MLP neurons of a small language model. Each row is named by its layer, matrix (gate and up: input weights) and neuron, and shows model dimensions 32-223. Each number is 128 + 32 x the weight over its row's rms, rounded and kept within 0 to 255. Numbers have three digits each. A neuron's up and down rows have the sign that makes its largest values positive.
After each neuron's rows, "fires on" lists the tokens most often at its 100 highest values on Wikipedia text that the model never trained on.

L7.gate1309:179131121078127139147143130067152156078098139151159158091115133152138189184104142154122099133144113112072158114158123093170102118137175125077141163156124149124142090162147072128087139171078091063087099102096088145163116101163144134095060130097147166091098084161072133158142086124159138076139093104132117135126125089167201149140121180071142104143067167105114146155167166110139099157133120143097125141123095157112099117144134132152096170170121120092143150204125148141156106060167137090105118121165079141123110101107132105162110136123102140166090168137104140036134088120186136159
L7.up1309:135142116101149156088149077112102081148097040132109116095135100127108122133116139095128081127113174076089187092111088087123092174127116116138151146149137128071133134150138088137103132135094102173139166165096102111109056111122112145123086153137129132069085073134083173176164135150151196100168168083125136121113127112134147120185149135122151120088136111128156082120169182099162129147094124107062137105116114173139084141122118151164131095142122131158161125127096077119117154111155130110135115135115164084086144092105074130165090187064163118140123153152147144162110161061105093130
fires on: "-", "ed", " it", "ing", "t", ":"

L7.gate112:137171181108168142104080185101086108136137140172140132104115096181097104160177092142137110146124055165069162122114216100103142156067188115148111089216161130154154150132122128141160112168091091053159135164141096153171114117142135066159112145126150092092134111109167184136127041093121146131104167158095099126158149104171156120135125185127085106140153146159104063154125141149109168104083112115133123189172138140157099167124164116185092133147091075114100131080142133172105147190069104124152067108094114134142145145097157034122215151160137072171115118118092097148182148133186149068
L7.up112:130133100085132139130085124100086179148096134166106034092090141145089102161123143138100050140075084076088147047141127111126118098077163156126089101149074118147122078075109140122146131128150108092151074101085147135069130076123142158138106107075079089147162091153173146107126164109104153117094114089125092099082135129177159160118136173155116145144129153129067079147109127135152153098176138060152119181116100093103075182104132112168121153178095124160109114149129154094134115209071120134107106120112171153089113149153137080124114135148121089142105027147076085085141121121179121145
fires on: ";", ",", " and"

L3.gate335:111103139126118083125136095141152136140121065113142202149113156162129111123185129074175095100117106117104147138126118157106150136092134152125124128113145108134133166169116140152164077161137137107102122127124148116153139148142130138070166061142067090175173111167097180105133100114158135175090068107159155136120077175100136119130077152173094126131101090188153134132119105122076101092163086195082134096129150154130095079101135137128086131070138168062140147127082182115152157146111115111128117122139152181177166111100137130120172125104094070140110118059143139094175139166117124095
L3.up335:152118098110148075076117149193143145123101127122158108167113087148095178116131107190073200089063117195083104152138125087193123121169144098102135145092129086114140107072107147206122103154092068163128120157101091146168087143158123151138107117108132078127149139167066130156082104121124092054124146091109115127174121116119149153092139165076132073141166107152083194101176097116124102120084128128078095148129154096154098122101108109137166107154129130132127130132164115117133118123115145122105134147139167136131097162065136120087100096077137166157126098159143150155142133108081142110
fires on: " He", " She", " Shar", "He", " Sher", "She"

L9.gate211:116109113130117158128116141125124136153143103133155116141130106141133117156153102103079135103127116154164113120080206154082120120129094098132079076193111104130156136091132151183133091158100163121169144109091128092148124110133142120099102073152123142123166118164091170146118090154130201139082084130164084128136119095211096128119129112120142101202177092080177158141176108138148151176176121087163106209127137089100118171125171131139084148144134096071169166107141198091109148113152103086173111117111070141164158111152139151136107139117034064134144154093103115145116167116114121137
L9.up211:093151093149112138088111107145151094160095105187126046065148102136192082122127150096133111088118164127129124101108099109121085156153205097139139077126111143089120115108116101172103099149110147126145146123139107112154118079177156124126094109169178111143154111140099132082103123145117099117165184154113194143165140133168113098143107134194079185143138182162133095159088124113171190121171078028067121173170105139128113070159099179055132193181101141156146109109127095085085114077089122133165082064164116138079177085175136080105098157079130089121140138164090093094124099073179130155
fires on: " and", " to", " also", " then", "ly", ","

L9.gate453:167132109173121102160161117145118129202098169181085118145141112168065170116081132134141122120126164152167128151124156129144151111150102071086138054106159110103142086117087083070172104130162147127194170153184098169025111128153107159154158162164119127164109136123093151116082131149116095120093145074117122179117131173147034115050152071103136150082103145110106135141171127102091102125112084148094119147149104155105186135171144161142080094116167128091136134104087120127148164187164135121131128095105062097155166132152105148123150154173100122085110065103187084100096084093147144131
L9.up453:145159176126135146151111191118107154123100182139126089072092125229109117107132093087118103177204089152132135098096145131115058148211164118121113087118134048146111095093101138078109125176140123085185173165162149116128119127098149114143131129082105114092151132183141121160157140137130127119112194120102092103103147084216119121103198131163153114122170115134065141123116098172097087168159132218102071068149143047074113067146128114123106140096172149099123137092108198080119130116184126146092127125116137154143124166128080181114104140171133132149106094153103095124089174138146154100
fires on: "."

L9.gate1644:102131165201152128127127184166134083136120120111120123176134066112122116093170083075099116147150164140140146134080107111148110134084116053127167099182132172126116187121104123177146153137133135183135126086101094147088127086114149103124083123104159141113212123133142118178084162140182111087075099107101103127065105110144143108111074151112138171113151134154145123106128151099111122104109113147131137120158154097077114152097116099147095175115101136130136119167090192183088126152115137104150131121132090126122094144080159168183117177071142095128137108161119153117110092066150138155
L9.up1644:123154134113171104092137206159137089116182138150102125165177130064156192101162127170116111199116003128092178135064070121149119127124164117129128149158130109063144116119159115084150174090087054196164095127141138140137127139124195096139115101108119080096152157133155100155129154149144043117146119139094097128102088122108120113123140119120096136137090194165123183089115123123154133114196151090138149114181086184115118134151181130120107112150163140132079112150063069188132056145110136106148105107121103187100188141118179083153124169191096129100110127141122144157075155158164128146
fires on: " the", " The", " of", "The", "\n"

L7.gate1046:093113122124121132109129118131146121138117109123101165172116091115120110115102133129157141168187122134163076129123070137073093099125137113145172188091121106160142142165108126140107153130064126148122150169194194163071145101159136140125091156115131105206108176018093144198081154131171155152097186169133120131089076144133104095139117065135138150127119148140092147152106102135188080126092102166146097096105140091130099097128135186116132161178140095149123158108151170111113160140177105120116094123128081116145119169076120123107112159122109168129103117114151071079099114101112153146
L7.up1046:092163130070190098100123201119137137140167131155098156156136081146176081104122102126164128123143106147134138150117132113107116053140163125110126124112076156121148071086111105113124098131163187153060116143165128139108148151099088106123134143071074079108146125207097154133170192130110132116099114144137037082116066174174075181215165138078078111147085155159150154070140137128162138132155156155172044125122153132093211193162103137167129168144123132120097152133118136122140151149176105130100105148137117091147151169140152142113135063127117157149075128150166159047126176157142118134
fires on: "."

L9.gate655:113138103159122141124145170136076203103134149132125139130102097141109119129069109116099115176132147123156122092102104133119158112135153154107114115155098117094106097116192105107109089127092109158070138116142097122051130132147129141129159157087126088135151169161114057096108105037092111126132157149103118133164196142134081101088144137140131114135122146098162112162132138081173096143091131152160078145113124190155110143174094078165124099129062115127137193109160109116138134082127155151081130132146137092185147117158108102097105133083113081200123174136087132133163091141158125169
L9.up655:122138105145088097144143155164117153140196197155094132142097166117149045118114159131178149188116072155183091116133134105159114146114143131170118128173089102105185168097114118168082120111145087147054145114152155089110094189139122153129169105048140147093146117051116067080125140120073183178129149099147151082103054132141144096143086110140140159119110146141129074131132146101149074115102107119124133081142101164086164155135160087111156093121133107145075111088155067116116098126159115182126125143092169096074151123160146083159104100097119128178126104139101143167141089095142084118
fires on: " –", "-", "born", ":", "age", " born"

L7.gate1199:154180129098093130173144150139109093163148141142098095172104169128109139141157131155180117140102113130108081139186057204125149170104112139060101117115105066148101203082042135117142163104135105122086100071124094160114153112177143146067111150098156103126085137116120126061085095161123182063083179094098151122169173149129212108116132142090191147145106140151086075100136125102061110141095106074197136101140136147159123119150149177092141119165114105140128164145160129104127165095081148115109120148098079108144121156149135155167158130168155112100152130100174178151151116124058176143
L7.up1199:186107095126140087145125137109142079150079089164045168146092118127154205150153173146160139127122126131131120135152200101115136099175146095091149175074108175057159136093166147146110133146147165133083113154120090162135131091185119112074176164166133110136111108078101157137072144107110137170111174111118095090125106118138122168091145095080165150150127209111087108118168145071105058130125130115195107122119101110114200098135125078134121167129093098125080130166146115112140164106104096120158115176125179121089155126102078089160095173120055175136078135155128127129208192101138050090
fires on: " of", " in"

L3.gate1581:144085169125068103071154072113123121177134086139108139108123153146142143113084146052097173112126124102129114170113106143110154165149144180130145078130076125143135126148091188125053124168144128101166139066094154135186162125093176086073139164109091118104085161114097139093128127167121153079146095102176136124151120111148130180086154158104147086107158108116111156096139147146151181163140129182174136112099129040107110137131112127152087159105108065186170121102142110084090206142110145122091165142148126090183190106149127155170147129111114119081158169112132081175093074139132160120
L3.up1581:172127134141088107115127104073103093208158095142078122099117160197149103104072134069122164096152120104135136166138143156116147196142142137137185083138102139092131157138058215152091131190158186120139113099138141119173130091125154108113099118099064054090159141103127125105091140134113156088133088091181168120127137121177138156084126137109111095101111110112075104104069131120109162142139180175142134173044149128132148126154106157162089120111117093175188126124165102111129204157144150147113167152142177094142189081186113121154159106080122127095119222132075100186112111130113124122
fires on: "ed", " formed", " Sp", " Thr", "idae"

L9.gate914:108121133195113132128159132158156143119076149120108143171129164133121157175192144133104137160171163134040165125102118106172120108128108109119170167105102146117108119129105216149145159100160128177173101116190131142088099074102172128120140156134177099124139124129117113146107110137155081070171141151120095128104040097098158159122143169154135133175154074104137208137226172142077144104171113043091156097185079141137094110125141172164082089163110138138105106125149137180126139108130173118192104122155094119078150132122126116138136134194116054100140146131027201157066155156160125202
L9.up914:091128121144131150170200128173130092113171123145167203128104192116087146145155152137125125130113103086069146103069121113134071170073133105125114145097072119108140151154129195180121155085123129145181164132184143073101115089096155152087121080104162106115155090170113125079117142136122171112123140105169120171096111063107146130162155117126133104193113021055141169110170150114131122116122134103096144068184129176131129115140090177133158097171075092136179123086191085180115109129168144155217133140095101144100146066078117148122137118163098083117123119135068176103120155166098074107
fires on: " this", " the", " that", " The", " This", " of"

L3.gate1343:154086148136102078109084149172145158147083143161127128093083149106127184153117102172077065168102155071006158081095114141131126162092156127122134111125159179166081140118129167120124122102161144153113132092143151073110162187120122066178134138158082017176147124131131153103147086125140123151158048149172120134150212151108162150127141145141118055135094134140155175115157178091083084160121074173158119137147149200168083109124099112086148120133132161114094103111150145147090097122100065122157085146168114135133055160106104107178109150120176133135140082120138088122083157086197201096
L3.up1343:137138154127151117095082133122122164097072101126103122113160097129173163150104139151098092158114124057073145127134126096103154090117227115178187082102203156135112186077109129127140137111151108119082133073103113053138136172078148112174104166122122075169136087110124131129066128131083150205078163117188149084125202177145151125155129094119099092152167144134176165120156139109130111140123122141129134139142179176134089145066116129137124095121103108109110126128137118159119085091132067160110112124180069148117097154121126061129077162130101141165120126150138106085101174104160159119
fires on: "i", "ani", " others", "ali"

L7.gate527:129126137082109092130141120107155156113087166161086173146152124071148096147087136165163124082115101109119146127085126127204095107121110103139124118121121112114168172096098113141107125172127163170147145088120096118131130087112190149144102133124181095133068135094093121127099180162084147117074117074171125099139132087150141141162130151102098115124109110168088164133159170102110116125131164125090062179128157128151092159137130113124087135087117169143134177120094145145067160127108136079164067055073148130114115142143142098132188101184142100174180148129156182132124123092105153203
L7.up527:195147112113159115137155137076127118161086170139132112112105090131123174149134132137185139135125148060132123118111133148194133117119163076131062113122159171106142179170087156156149084106106191122105156106170134111130106156122148137221114093076124184109134132100118157132087164204120138123135172101115180117123093092160160119111141101148174108157113139114093191114194135116110059123097166116146116178112207131151126145162140162127159157100131155129150135189074079137144129161096175096129143181109077107129099094124150149152136112156104154171130169127194149136143141107129090126
fires on: " of", " in", " scored", "me", " when"

L9.gate1400:136090113099104078094152174115136113082132173088125146055104099144094098121148121142120136148116140124115131089131095162180103130112099151057142076148120140151215102181085156223102135082121079151120145118129072156110201085136157123125126125124141149061125188135142125074136136108154094159042154153090116085109127049144148090156135098153163080125117171118113171122117173122135105094138084162157068145146161104143109121064122098099157140087122161119076123145163095157126122081129155148141111088154158137149179116133067090158128104138064170150147125129089099108118063098104151114
L9.up1400:074143107104125121152172142104093172184172132202087142068139157122172073132081125108121185167202156145140100065135104128100189111147152127070134143133124129128151135160141088158163125107116068193143168093104131101122098114106103142115166201066124172088143118117090115082150098043097169142149173089078144090126162149124054106141088130156111108136136131096118129192170153124120158145141142138100146151094107124159103133062126094133145096080175111166117122117134181141183212096142113106157149099127124108097136076152090108199137107118172121135189161137093088071128120073158126093
fires on: " –", " a", "-", " |", "s"

L3.gate1443:109128117190163124124118079119116136079134116154118155108101123208201138217106098183161157192131137155175137189141142078120097153119130103093076148127162153116159175185087080071123101143134105190163103112195144104142136099100093101098176130177147126150172152148118097164109118089160124167126090120160156206134144078136168148131092061138109106184118133214147079151119115118144162138157085048166117087111140124131097145126082176147109170168140126103131114193092103158110174140102041098113148101163159138127133131125103092154093180120134143117193148135135148112095114177070143140
L3.up1443:078160151167166174100090152072104118155131134139107131091112096149199115181142170091141153174085157132171197164167141062093206145113160106113106123102142178136100187178110110130149073124132130151182127085147176154142131142088151095149112176085139127131119166123131141178132095121115128176130113157129128196122169149096149161104084071160118072139147128182133139165135158101107084154175135030149113099145146131153085120119072218092122149184145096139083170181102131168136115139107074160101174099077136177103136150129082152136075123097079130114147104125133150120140106176097099105
fires on: "il", " role", "age", "ux", " train", "port"